Weights of a small GPT-style language model, trained from scratch on English Wikipedia.
Size: 16 layers, 5 heads of 64 (1 for keys and values), MLP 640 SwiGLU, vocabulary 32000, 34.3M parameters.
MLP neurons of a small language model. Each row is named by its layer, matrix (down: output weights) and neuron, and shows model dimensions 176-239. Each number is 200 + 40 x the weight over its row's rms, rounded and kept within 0 to 999. A neuron's up and down rows have the sign that makes its largest values positive.
Before each neuron's rows, "fires before" lists the tokens most often just after its 100 highest values on Wikipedia text that the model never trained on. A number after a token or word is its count.

fires before: " to" 29, " for" 14, "," 10, " with" 9, " of" 4
L11.down346,180,245,197,181,193,178,169,187,172,226,217,259,131,213,165,234,182,139,242,189,203,198,206,134,251,242,223,163,308,231,150,200,230,155,194,200,280,195,215,240,179,194,179,246,201,191,219,113,128,204,190,280,220,223,221,191,153,204,150,224,357,126,173,207

fires before: "." 68, "\n" 5
L13.down380,207,166,248,159,215,155,166,198,245,246,192,187,123,196,184,205,219,169,185,314,208,170,199,150,165,182,175,190,260,202,219,240,208,278,172,156,257,194,245,144,215,237,224,284,195,196,195,225,148,170,334,145,95,121,208,285,254,183,201,192,141,199,216,170

fires before: " |" 35, " ==" 14, " 6" 6
L13.down521,200,158,325,191,165,196,221,245,164,213,143,212,210,236,223,269,192,161,174,202,106,171,267,188,224,172,105,209,173,198,136,242,215,302,215,242,118,242,201,218,159,214,253,167,205,132,204,145,225,206,267,201,201,235,227,159,170,227,239,206,31,142,173,216

fires before: " |" 58, "\n" 10, "," 6, " votes" 4
L10.down95,160,201,242,198,190,233,254,220,235,200,193,236,161,157,192,231,161,208,272,197,109,139,212,168,201,157,209,189,243,230,224,176,221,214,208,289,85,197,237,220,242,155,145,231,158,143,147,243,179,178,141,205,259,275,201,111,218,173,166,214,169,193,196,161

fires before: "\n" 35, "==" 27, "oi" 4
L5.down513,191,173,176,103,208,200,204,267,219,187,125,235,182,165,196,181,183,165,171,187,238,188,201,179,240,216,153,252,190,200,261,199,182,66,278,197,87,184,156,237,232,131,173,209,208,267,185,214,218,237,153,148,148,250,259,221,246,236,230,229,146,200,255,248

fires before: " |" 50, "\n" 12, " States" 10, ";" 8, " 3" 5
L11.down612,205,161,172,162,118,150,254,201,201,227,196,184,178,165,180,157,150,199,135,192,175,191,175,191,224,233,186,272,87,160,184,211,203,261,193,159,195,168,229,217,216,246,211,219,241,211,199,196,160,176,148,131,102,227,155,172,230,216,206,216,181,232,149,175

fires before: "\n" 58, " " 9
L8.down469,158,225,224,236,212,181,256,264,204,188,253,239,242,219,99,257,226,163,237,200,144,240,218,252,177,204,169,120,312,158,160,194,170,198,195,162,176,208,235,200,211,179,231,179,258,157,231,157,186,165,123,238,154,134,194,203,146,167,219,248,174,138,202,211

fires before: " 0" 41, "'" 27, " |" 9
L11.down494,197,249,208,197,185,131,170,215,195,165,204,266,196,206,175,247,187,141,214,150,220,183,243,188,192,231,180,192,310,194,202,204,241,195,246,120,209,237,184,208,188,252,308,153,180,197,241,143,126,237,151,245,193,118,195,159,256,200,140,169,260,194,141,195

fires before: "s" 48, "t" 11, "E" 6
L5.down308,171,209,129,199,194,230,169,237,179,218,177,150,251,191,198,214,166,258,195,155,200,154,195,164,198,173,193,226,282,192,138,217,226,161,219,216,173,148,212,273,258,182,189,228,163,198,222,261,215,162,132,205,234,209,194,55,230,206,226,258,134,179,118,184

fires before: "\n" 97
L8.down321,191,215,198,176,156,184,237,194,185,152,218,210,249,204,185,211,193,176,219,250,226,189,141,171,190,182,162,159,318,220,204,113,191,173,260,156,213,208,210,150,172,182,229,207,213,237,252,153,152,173,75,210,227,145,249,274,323,235,221,192,283,141,232,205

fires before: "," 42, "\n" 24, "s" 14
L6.down387,176,221,229,206,206,210,202,239,226,143,174,171,272,126,203,182,270,166,187,257,215,266,156,207,157,161,204,222,334,141,172,198,218,209,233,262,145,142,206,238,229,131,205,243,118,195,155,142,265,167,183,240,190,215,267,238,194,230,262,175,272,245,223,228

fires before: "\n" 58
L13.down550,185,137,197,205,186,191,157,294,139,209,215,229,185,209,238,221,216,195,179,206,207,154,198,240,201,218,216,144,153,175,230,228,223,192,135,249,223,177,168,287,238,194,248,217,240,193,234,224,176,211,381,192,300,222,201,180,134,194,150,197,179,191,194,205

fires before: " |" 33, "/" 8, " (" 6, " in" 5, ")" 5
L6.down59,172,118,267,223,193,144,227,235,163,232,170,141,222,265,189,134,123,224,153,182,195,138,268,222,169,165,165,210,119,186,154,254,131,134,185,201,193,191,204,213,142,266,154,211,170,185,163,253,177,211,199,195,143,191,213,167,246,227,192,204,240,123,262,211

fires before: " |" 55, " (" 4
L8.down113,191,211,255,199,184,178,158,170,187,213,214,230,253,237,185,204,188,111,244,193,221,267,257,211,242,132,178,141,170,226,202,256,186,167,188,200,173,222,171,198,175,173,228,165,217,120,151,220,121,209,209,198,140,152,273,200,252,223,230,148,88,177,229,187

fires before: "\n" 57, "." 13, "," 4
L2.down407,152,155,137,219,191,122,183,123,190,184,225,162,202,215,243,189,122,255,199,210,199,255,239,214,146,173,224,172,374,189,126,228,188,187,231,252,237,251,168,151,216,192,203,153,221,162,253,160,233,207,206,196,301,177,191,121,192,217,189,124,199,184,208,222

fires before: " |" 59, ")" 7, "\n" 5
L10.down533,186,154,267,183,175,139,216,208,270,167,191,155,212,216,194,152,161,230,167,164,186,208,176,194,206,234,162,159,276,167,160,229,168,134,232,203,183,215,222,220,208,147,112,209,214,216,232,232,192,285,130,168,196,260,164,200,201,184,163,255,185,191,179,210

fires before: ":" 31, " |" 14, ")" 12, "," 10, ")," 8
L8.down40,240,256,113,191,146,109,120,224,245,206,236,189,299,240,246,177,252,205,195,191,102,199,199,193,198,133,231,166,209,225,164,213,222,190,162,147,255,231,248,187,209,281,242,162,198,236,243,244,221,179,181,189,170,218,201,257,139,284,189,254,173,165,216,220

fires before: " |" 100
L13.down401,147,190,209,225,190,147,220,174,236,162,203,165,238,184,236,210,208,236,203,149,221,236,214,190,157,210,190,238,133,182,211,195,194,160,234,233,107,166,212,211,175,253,227,187,133,174,218,242,256,180,288,160,191,252,218,199,205,242,213,185,127,224,216,219

fires before: " as" 15, " is" 13, " are" 13, " was" 8, "," 7, " were" 4
L4.down16,165,223,147,204,146,181,240,207,133,221,154,177,213,187,152,230,234,233,249,149,120,231,273,214,208,276,210,220,137,214,271,117,192,327,221,235,144,230,265,179,155,188,239,160,235,216,156,204,195,202,238,206,337,260,185,193,277,232,168,221,272,164,163,186

fires before: " |" 26, "|" 23, "|---|---|---|" 10, "|---|" 8, "|---|---|" 5
L11.down281,187,174,239,109,211,261,223,187,147,240,214,218,163,190,157,205,72,176,239,188,174,245,263,257,244,163,155,211,206,194,196,224,165,130,184,236,190,211,170,165,194,124,219,211,145,184,213,173,239,177,244,182,275,184,191,195,222,208,185,224,89,260,242,221

fires before: " of" 34, "s" 13, " that" 7
L7.down417,189,196,227,216,190,208,221,238,208,250,168,155,150,203,135,168,228,193,222,195,175,158,176,252,219,196,190,180,233,188,244,216,180,145,205,172,153,218,202,191,221,105,179,187,154,284,176,201,248,174,266,239,252,235,230,171,184,192,194,241,182,255,207,236

fires before: "\n" 60, "aged" 4
L2.down390,236,154,159,259,188,195,203,186,205,172,226,193,209,249,225,235,198,207,144,236,212,205,148,214,207,168,150,140,301,226,220,167,203,166,242,198,228,242,213,172,214,184,162,217,209,164,161,227,215,196,314,152,156,130,208,195,209,154,131,139,190,197,110,176

fires before: " 0" 30, " 1" 22, " 2" 9, " 3" 9, " —" 7, " 4" 6
L13.down502,225,191,203,190,218,183,205,196,210,232,188,181,202,240,158,288,108,161,151,122,163,255,167,210,273,223,190,225,257,175,278,258,153,230,213,209,205,229,170,157,176,234,182,211,187,245,276,176,228,211,207,166,181,214,181,217,298,209,156,213,199,174,224,203

fires before: " |" 54
L11.down436,179,163,223,143,197,172,264,221,202,170,198,202,247,225,207,243,133,239,230,215,233,170,184,194,157,158,231,239,130,240,167,230,196,186,197,180,238,143,203,215,129,239,177,229,205,156,232,149,51,181,166,175,229,229,218,218,219,163,276,199,116,254,147,219

fires before: "\n" 60, " |" 6, "===" 5
L7.down465,258,245,216,137,200,207,225,140,224,162,219,205,252,214,211,230,159,182,187,255,161,211,263,247,187,179,156,232,276,133,190,196,262,212,221,185,186,181,199,227,143,210,257,75,188,207,237,225,143,228,138,192,207,142,225,250,267,185,196,223,287,143,202,150

fires before: " the" 28, "'" 23, "-" 4, " a" 4
L11.down99,190,204,202,211,187,227,166,200,191,246,182,190,220,142,197,186,213,189,155,201,231,212,192,180,190,173,231,218,220,218,255,213,149,182,224,180,162,164,231,147,143,260,189,236,189,271,175,221,300,319,74,256,222,175,172,147,157,230,175,122,181,176,166,105

fires before: " |" 59, " m" 5, " (" 4
L5.down57,203,185,236,239,185,164,229,198,186,179,242,231,268,199,153,138,212,143,215,245,228,153,173,176,173,172,264,185,166,250,195,203,232,207,273,132,257,235,220,220,180,217,278,236,195,188,151,201,167,234,167,162,248,233,181,183,195,237,165,198,111,131,165,150

fires before: ";" 37, " |" 34, " —" 7, "\n" 4
L10.down606,148,214,181,220,171,269,237,218,194,146,204,151,164,241,202,189,196,233,200,120,152,233,256,148,253,192,197,232,188,232,197,206,190,168,260,222,151,227,249,244,157,195,260,221,250,149,237,217,278,235,143,210,201,192,198,222,279,158,162,218,172,148,255,182

fires before: "\n" 100
L2.down93,93,142,184,199,164,208,185,225,133,243,235,177,237,279,233,143,185,198,247,178,230,183,174,200,129,175,205,163,161,147,195,269,229,198,128,209,208,224,175,219,262,161,276,135,291,270,145,199,157,200,260,207,205,204,256,196,227,94,209,192,247,189,236,216

fires before: "'" 57, "-" 4, "," 4, " by" 4
L7.down364,261,267,233,247,208,241,103,205,197,154,230,152,211,254,154,268,241,205,214,143,177,204,220,201,287,220,229,135,183,258,231,189,128,173,223,168,155,197,243,187,191,231,118,210,186,204,134,207,218,226,180,237,198,189,139,194,109,196,244,174,190,131,196,228

fires before: "," 39, "\n" 26, " |" 10, ")" 5
L10.down131,195,262,196,222,172,251,210,226,251,257,213,224,261,254,234,240,160,203,238,128,123,263,150,117,221,258,133,117,290,168,158,220,142,156,250,203,183,217,155,188,157,224,215,235,260,233,185,219,263,174,57,180,212,175,169,203,222,195,145,229,158,217,238,222

fires before: "\n" 100
L8.down24,183,217,235,184,206,218,192,246,185,206,154,262,131,171,180,203,201,215,210,241,143,116,200,203,206,233,189,157,137,233,203,219,231,257,246,267,236,159,159,203,193,121,224,208,188,176,185,208,234,177,285,192,259,246,240,217,267,196,118,147,99,161,169,176

fires before: " of" 38, " later" 11, " after" 5, "-" 5
L10.down5,160,150,202,226,220,209,159,244,176,215,132,169,94,222,194,181,140,227,125,250,161,250,165,145,154,180,231,218,305,248,172,217,183,203,299,178,259,166,242,193,180,166,177,202,260,252,216,189,270,141,216,213,257,275,187,208,226,177,218,206,238,228,206,230

fires before: " |" 47, " 2" 24, " 3" 13, ":" 4
L13.down49,126,214,293,194,192,124,243,240,220,160,176,220,168,202,132,198,220,177,174,234,219,230,145,208,204,212,193,263,172,153,141,136,253,211,190,128,174,236,182,188,250,215,255,207,207,134,246,197,286,217,172,156,303,259,212,253,278,156,169,233,156,230,196,216

fires before: " |" 50, ";" 25
L11.down300,136,127,239,243,163,194,257,223,221,177,206,188,94,216,256,178,254,170,140,139,179,206,158,183,186,205,163,238,155,225,141,157,202,149,215,243,178,149,188,189,191,208,154,227,198,271,179,193,214,200,188,149,179,242,220,183,294,207,238,276,227,212,263,191

fires before: "|" 91, "\n" 9
L11.down132,202,178,173,205,225,178,147,222,212,224,198,228,192,206,226,245,166,185,262,218,234,180,261,148,211,242,95,152,281,170,190,270,218,195,151,153,162,195,234,247,210,146,201,192,178,149,187,152,241,204,110,219,126,223,158,145,219,243,285,228,127,199,196,234

fires before: "\n" 50, "The" 5, "." 4, "az" 4
L4.down408,151,169,160,246,185,176,186,171,226,194,210,206,215,137,184,243,191,276,222,199,97,272,130,185,225,266,208,155,311,223,201,154,171,236,205,209,205,223,78,250,238,234,87,219,205,140,223,194,259,220,138,249,187,146,212,241,208,133,267,225,215,160,205,262

fires before: "\n" 51
L4.down177,173,196,135,142,124,129,235,203,178,197,131,260,181,214,171,256,197,238,234,168,180,215,239,182,223,180,234,156,332,238,189,247,194,199,192,228,218,232,182,239,261,229,202,160,221,263,189,215,150,211,222,151,232,128,167,235,208,226,214,211,335,256,197,139

fires before: "|" 22, " |" 11, "|---|---|---|" 10, "|---|---|" 9, "|---|" 7, " was" 6
L11.down477,175,218,293,181,214,192,248,186,222,185,247,149,158,249,288,159,159,205,161,192,168,240,179,235,220,200,233,175,207,194,172,111,172,315,244,200,162,165,220,179,183,216,160,198,137,201,190,238,161,209,128,210,128,140,167,179,255,165,192,255,242,219,254,230

fires before: "\n" 100
L13.down187,216,242,179,172,222,188,164,150,271,235,207,286,197,245,261,137,196,162,174,193,183,192,214,245,173,173,211,211,0,248,210,232,233,187,178,182,170,152,142,175,234,190,204,257,230,200,203,221,235,196,389,181,166,226,199,169,179,143,197,221,62,200,229,197

fires before: " the" 31, " \"" 11, " it" 10, "," 5, " that" 5
L5.down431,210,208,202,175,199,165,251,189,115,221,184,238,294,138,276,148,246,205,168,254,185,139,227,242,221,189,225,208,337,156,193,247,183,227,159,105,217,203,171,190,167,203,271,151,179,290,197,222,216,217,148,183,230,206,257,198,209,222,185,142,149,189,256,157

fires before: " 0" 13, " —" 12, " 1" 9, " 4" 6, " 3" 5, " 5" 5
L13.down475,187,211,112,173,184,164,207,181,201,248,165,231,187,280,179,197,181,182,228,162,225,166,149,182,174,179,166,218,181,127,156,223,107,263,217,160,183,189,292,164,220,137,141,196,134,225,280,232,239,215,182,181,175,275,205,194,301,196,224,179,203,199,216,221

fires before: "," 32, "." 23
L7.down329,151,274,73,182,135,102,184,163,135,208,186,135,203,219,158,178,199,210,207,233,208,165,200,230,139,291,183,204,202,178,221,272,233,194,173,164,204,227,242,156,249,254,241,198,175,215,218,190,222,242,182,133,141,145,155,240,246,223,174,157,160,167,218,231

fires before: " |" 56, ":" 16, "(" 8, ";" 4
L10.down614,139,256,223,203,209,173,235,205,247,157,202,240,289,227,194,181,185,229,195,267,247,189,212,205,162,270,180,227,287,180,243,248,213,192,217,219,287,217,209,202,216,228,228,199,209,254,207,205,158,107,248,221,222,260,238,234,243,153,177,286,354,180,146,152

fires before: "'" 58, "," 5, "." 5
L5.down424,199,209,206,188,192,235,220,206,157,167,192,224,231,191,251,199,211,131,179,143,163,196,204,225,150,219,214,157,354,218,179,209,186,240,238,167,244,185,235,199,184,236,122,209,186,208,160,129,149,255,127,142,172,177,139,214,201,239,155,186,255,176,245,212

fires before: "\n" 39, "==" 12, " |" 7, " " 6
L6.down552,214,200,275,125,204,204,183,195,198,139,228,262,159,164,148,260,179,151,150,144,227,241,204,209,215,141,168,112,325,260,159,184,132,145,263,200,217,182,182,175,141,250,253,227,158,246,178,231,159,193,104,215,176,197,191,191,273,189,184,155,239,303,255,145

fires before: "==" 39, " ==" 16, " of" 5
L2.down168,166,202,207,143,218,204,215,272,198,209,141,258,177,251,243,171,211,162,130,177,245,209,202,159,237,168,187,253,294,214,273,236,203,217,142,155,172,222,144,238,205,142,280,220,137,214,214,187,229,234,138,182,189,257,178,242,203,215,153,234,303,164,134,233

fires before: " |" 41, " were" 7, " is" 5
L7.down125,249,146,227,188,157,132,214,185,187,226,220,154,182,152,249,175,185,227,213,162,191,170,243,263,225,231,183,197,153,123,187,192,185,222,220,217,129,212,226,214,177,220,285,174,215,231,207,173,134,172,204,227,292,197,185,214,162,232,248,199,30,193,265,219

fires before: " of" 17, " were" 13, " is" 7, " are" 7, "ther" 6, "," 5
L6.down249,191,184,230,165,130,207,209,248,222,181,158,196,165,230,145,223,187,165,243,172,152,214,252,230,209,260,201,174,85,283,141,201,240,145,192,207,216,226,215,191,238,191,182,263,202,242,228,261,248,152,216,244,247,169,159,260,240,162,204,193,253,219,205,174

fires before: " |" 50, "." 4
L13.down88,260,232,214,164,255,201,264,280,227,254,186,213,209,210,189,121,220,227,200,209,227,175,183,213,197,171,254,158,301,140,193,209,195,219,187,166,166,214,176,182,263,169,257,250,220,211,134,227,170,226,234,219,265,129,189,268,232,182,235,263,276,148,185,175

fires before: "\n" 31, " The" 18, " A" 5, " |" 5, " It" 5
L11.down512,254,210,255,238,113,167,104,158,148,216,209,227,167,174,219,184,211,239,229,152,235,182,232,186,237,216,258,192,491,145,197,150,226,327,153,311,216,211,166,224,223,248,182,166,226,196,198,173,168,278,237,157,228,123,93,259,195,223,228,227,147,170,218,175

fires before: " the" 44, " a" 6, " this" 4, " his" 4
L11.down638,235,240,147,228,176,220,259,187,193,213,229,173,140,293,203,184,281,195,177,156,213,248,212,181,209,179,209,214,227,171,225,148,196,175,204,219,100,171,220,218,296,217,201,156,219,190,222,231,173,221,290,185,282,289,191,256,269,154,215,228,261,215,264,210

fires before: "," 21, "==" 14, " is" 6, " he" 6, " ==" 5, " the" 4
L2.down288,142,177,162,208,200,215,171,211,216,183,241,255,252,190,150,96,230,136,197,144,173,163,187,193,200,224,181,177,377,186,161,282,202,189,187,187,159,156,173,209,168,314,186,144,242,238,202,174,150,210,45,224,201,171,248,157,168,205,245,183,195,232,161,187

fires before: " |" 26, ";" 16, "\n" 14, " —" 12, " " 6
L6.down188,192,113,258,173,225,153,232,213,205,164,262,153,180,187,232,156,178,132,172,194,186,216,228,187,234,213,249,180,281,111,186,143,233,197,163,174,137,202,200,272,238,202,160,191,230,185,176,255,256,170,183,223,234,189,184,152,240,195,236,229,123,191,164,178

fires before: " the" 47, " |" 16, "the" 6, " a" 4
L11.down401,247,118,210,169,194,210,206,164,166,160,215,202,202,226,258,178,112,252,219,163,151,192,163,148,166,158,178,162,113,201,180,186,249,91,194,204,152,194,304,249,211,178,185,257,169,165,218,185,137,169,113,170,169,174,165,235,215,160,142,207,172,257,134,228

fires before: "|" 29, " 1" 13, " |" 13, " —" 6, " 10" 5, "|---|---|" 5
L13.down504,136,121,183,196,277,184,241,175,157,128,254,224,227,294,259,161,110,162,238,207,157,257,222,200,122,198,205,224,144,129,223,165,188,180,211,251,172,197,129,211,269,154,205,228,165,199,265,261,235,222,159,190,210,184,231,167,204,213,169,274,178,140,283,212

fires before: "," 33, "." 21, " and" 9, "\n" 7
L7.down273,173,185,128,224,110,134,194,216,224,170,152,256,192,195,207,199,268,166,182,247,250,206,182,143,185,223,149,190,144,133,256,246,168,107,179,174,213,141,199,147,198,169,209,193,278,206,181,181,253,137,221,142,135,189,184,173,245,156,216,174,246,164,132,147

fires before: " by" 27, " to" 10, " as" 9, " in" 7, "," 5
L6.down235,151,192,144,207,157,192,218,231,178,205,142,192,171,191,226,220,200,186,240,161,270,223,175,152,124,189,217,152,272,294,162,224,235,206,206,189,199,224,191,182,259,141,188,219,180,206,123,133,131,241,117,111,190,135,204,147,191,230,205,227,144,158,191,181

fires before: "s" 87, "t" 10
L11.down460,129,186,202,228,135,194,170,210,154,221,236,284,203,191,183,186,207,148,186,260,181,188,181,298,222,171,166,195,225,159,199,209,232,209,296,196,219,257,178,241,226,164,230,179,146,210,145,157,219,223,346,201,230,220,208,205,151,195,186,255,246,154,161,149

fires before: "\n" 58
L2.down112,233,224,203,167,173,226,209,183,209,228,226,280,213,194,181,230,271,198,111,131,235,243,168,209,105,186,184,148,161,185,174,206,143,161,257,146,191,123,209,203,231,192,134,230,207,192,211,113,136,255,151,157,199,183,142,174,261,244,158,178,242,131,238,184

fires before: "\n" 30, " The" 15, " He" 5, " In" 4
L4.down511,187,222,184,179,219,193,199,202,189,219,224,140,169,169,182,223,263,213,184,164,212,163,286,218,212,206,233,241,342,214,176,211,148,245,250,203,243,253,225,210,260,240,181,180,214,159,139,222,149,155,173,196,192,192,206,223,175,135,259,174,234,207,221,168

fires before: " the" 40, " a" 5, " Fort" 4, " this" 4
L10.down563,122,243,171,225,235,192,157,274,240,172,279,209,142,202,210,161,243,185,157,155,257,250,215,175,185,212,246,158,208,239,278,123,200,185,190,232,148,132,193,136,161,197,264,146,261,193,168,148,222,129,228,114,145,230,206,232,260,190,290,154,341,203,200,228

fires before: "\n" 79, "-" 12, " \"" 7
L13.down584,192,281,167,242,184,146,219,170,219,236,193,189,251,223,186,165,163,311,216,197,151,221,179,250,192,250,157,127,403,187,210,168,215,153,197,216,277,198,274,135,139,224,199,181,214,206,182,184,226,195,212,141,157,134,216,192,222,240,240,215,184,249,157,155

fires before: " |" 58, "," 15, " votes" 5
L11.down211,222,282,240,244,217,217,204,194,222,176,237,257,229,131,182,238,194,150,161,257,195,200,219,194,203,224,259,185,287,145,187,118,180,228,153,217,195,240,259,202,264,199,210,193,211,145,211,269,241,217,170,256,252,183,258,228,184,148,174,214,327,198,237,199

fires before: "\n" 63, " |" 7
L13.down1,209,169,224,187,211,252,191,244,266,181,237,284,172,188,176,225,224,177,167,173,223,202,155,170,247,222,174,164,123,229,191,150,233,168,196,200,195,235,255,238,215,116,139,198,244,264,222,178,198,221,408,162,269,165,170,284,232,187,224,189,94,147,256,183

fires before: "s" 92, "t" 4
L7.down508,198,212,232,105,261,216,125,206,207,128,116,163,200,159,204,242,231,149,230,203,184,173,230,267,185,256,215,224,253,160,218,230,254,181,215,142,241,221,244,195,244,164,232,208,241,244,175,185,218,171,275,239,174,178,214,293,237,163,220,268,195,232,200,222

fires before: "\n" 59, "---|---|---|---|" 12, " the" 7, " well" 5
L7.down631,168,160,200,181,117,182,155,273,180,238,201,254,172,219,184,218,251,236,202,222,138,218,190,153,183,204,220,139,275,211,186,240,125,212,224,183,251,200,221,205,210,174,314,167,214,239,236,240,204,214,110,229,198,150,217,251,162,214,223,166,245,172,256,204

fires before: " in" 20, "," 17, " of" 12, "." 10, " (" 6, " and" 6
L10.down543,259,254,153,216,151,80,265,100,232,145,204,156,142,245,181,229,149,188,174,152,210,259,179,174,246,194,142,220,178,218,247,215,189,173,225,210,261,194,240,119,185,179,120,213,196,207,196,193,202,245,109,166,114,173,234,172,170,240,168,192,272,143,235,203

fires before: "\n" 39, " Candidate" 7, " 3" 6, " 0" 4, " 2" 4
L8.down537,223,242,201,246,194,176,193,193,173,202,192,167,181,170,267,226,139,161,246,198,265,197,206,240,139,167,173,206,185,93,209,207,233,173,186,181,243,195,236,215,242,220,211,130,226,166,157,180,224,142,187,150,168,174,154,206,289,177,217,173,230,184,262,229

fires before: "\n" 93, "==" 7
L11.down525,164,209,184,152,153,271,201,160,179,262,133,230,96,157,241,189,237,191,170,247,233,249,197,194,191,169,218,197,167,165,119,277,177,198,175,111,179,218,191,219,247,200,151,187,181,123,217,190,155,216,312,222,164,197,245,229,233,212,201,217,173,199,228,177

fires before: "," 36, "." 19, " as" 11
L5.down189,219,238,163,239,225,164,248,174,108,167,192,151,239,258,180,227,203,135,188,266,209,199,235,298,159,336,192,210,218,204,252,223,113,197,208,256,191,185,264,149,186,244,213,195,236,199,182,215,151,208,210,199,227,217,141,248,250,182,197,208,284,194,179,166

fires before: "\n" 42, " " 8, " %" 4
L7.down428,173,234,179,169,198,224,251,129,301,118,190,175,198,200,222,275,202,274,209,182,126,266,198,247,202,226,142,195,254,201,218,181,119,172,271,180,159,223,209,129,239,203,145,184,254,221,247,203,244,219,255,222,203,169,228,180,161,235,276,155,181,222,175,178

fires before: ";" 31, " |" 26, "S" 10, "\n" 7, "e" 4
L11.down212,211,148,226,156,113,146,240,178,205,234,155,152,142,163,188,158,166,136,165,190,178,167,256,230,235,192,200,224,286,210,269,197,177,185,213,186,203,175,143,200,162,152,192,195,212,134,179,149,232,238,226,181,155,267,209,239,165,280,194,219,77,258,229,196

fires before: "s" 48, "t" 19
L8.down361,146,152,155,216,198,229,222,185,164,200,238,156,166,136,186,234,146,180,232,246,161,105,250,180,222,152,218,260,253,218,149,252,303,209,230,235,172,219,190,192,239,108,153,238,195,207,187,169,208,230,170,164,199,196,215,225,191,184,244,209,175,152,152,88

fires before: " is" 18, " are" 15, " were" 13, "," 12, " was" 8, "s" 5
L6.down397,221,221,252,172,187,194,260,177,194,161,233,210,251,230,207,176,264,141,252,146,187,256,209,233,213,189,213,164,69,169,167,232,207,124,228,198,276,172,196,203,172,228,186,214,218,234,191,246,199,218,155,157,237,205,157,213,216,177,167,193,271,145,258,225

fires before: " |" 56, "---|---|---|---|" 5, " with" 4
L2.down114,164,178,141,207,220,149,302,126,213,97,226,107,200,195,232,177,165,142,177,174,186,217,250,289,243,186,163,115,141,140,223,200,188,249,205,186,196,192,222,199,241,198,176,201,155,199,159,156,196,250,212,164,209,259,217,258,244,234,286,168,176,233,260,242

fires before: " 0" 40, " 1" 22, " —" 12, " 2" 11, " 3" 6
L13.down218,242,215,173,196,219,197,183,216,272,180,235,194,211,185,215,233,229,172,191,157,229,206,235,244,190,160,171,228,115,157,235,294,204,149,193,136,219,191,203,214,318,230,162,216,144,214,216,179,183,237,105,167,157,202,220,207,231,212,258,212,152,216,287,232

fires before: "." 33, "," 21, " and" 8, " in" 5
L13.down244,242,232,122,226,212,197,179,224,145,210,266,215,231,195,185,239,224,175,177,221,256,223,155,127,208,209,194,154,267,223,217,208,180,157,219,173,223,271,221,185,234,249,162,170,261,232,165,205,190,200,102,254,227,198,241,186,232,161,188,171,314,242,169,182

fires before: "\n" 100
L8.down605,224,253,182,280,211,234,234,268,209,231,182,275,149,206,179,187,206,215,176,168,205,218,206,178,165,166,232,165,373,181,142,169,240,196,245,261,178,226,196,160,256,134,112,215,239,185,156,187,230,315,161,207,194,183,201,186,275,125,235,259,181,170,200,235

fires before: "|" 41, "-" 17, " a" 5, " an" 4
L4.down290,139,269,148,173,174,164,227,304,253,247,179,183,284,189,270,164,185,167,190,222,190,173,205,214,175,241,221,282,256,187,208,227,204,167,93,228,195,211,186,233,175,204,223,226,210,150,230,231,219,195,0,253,219,207,178,229,189,182,208,151,264,177,161,143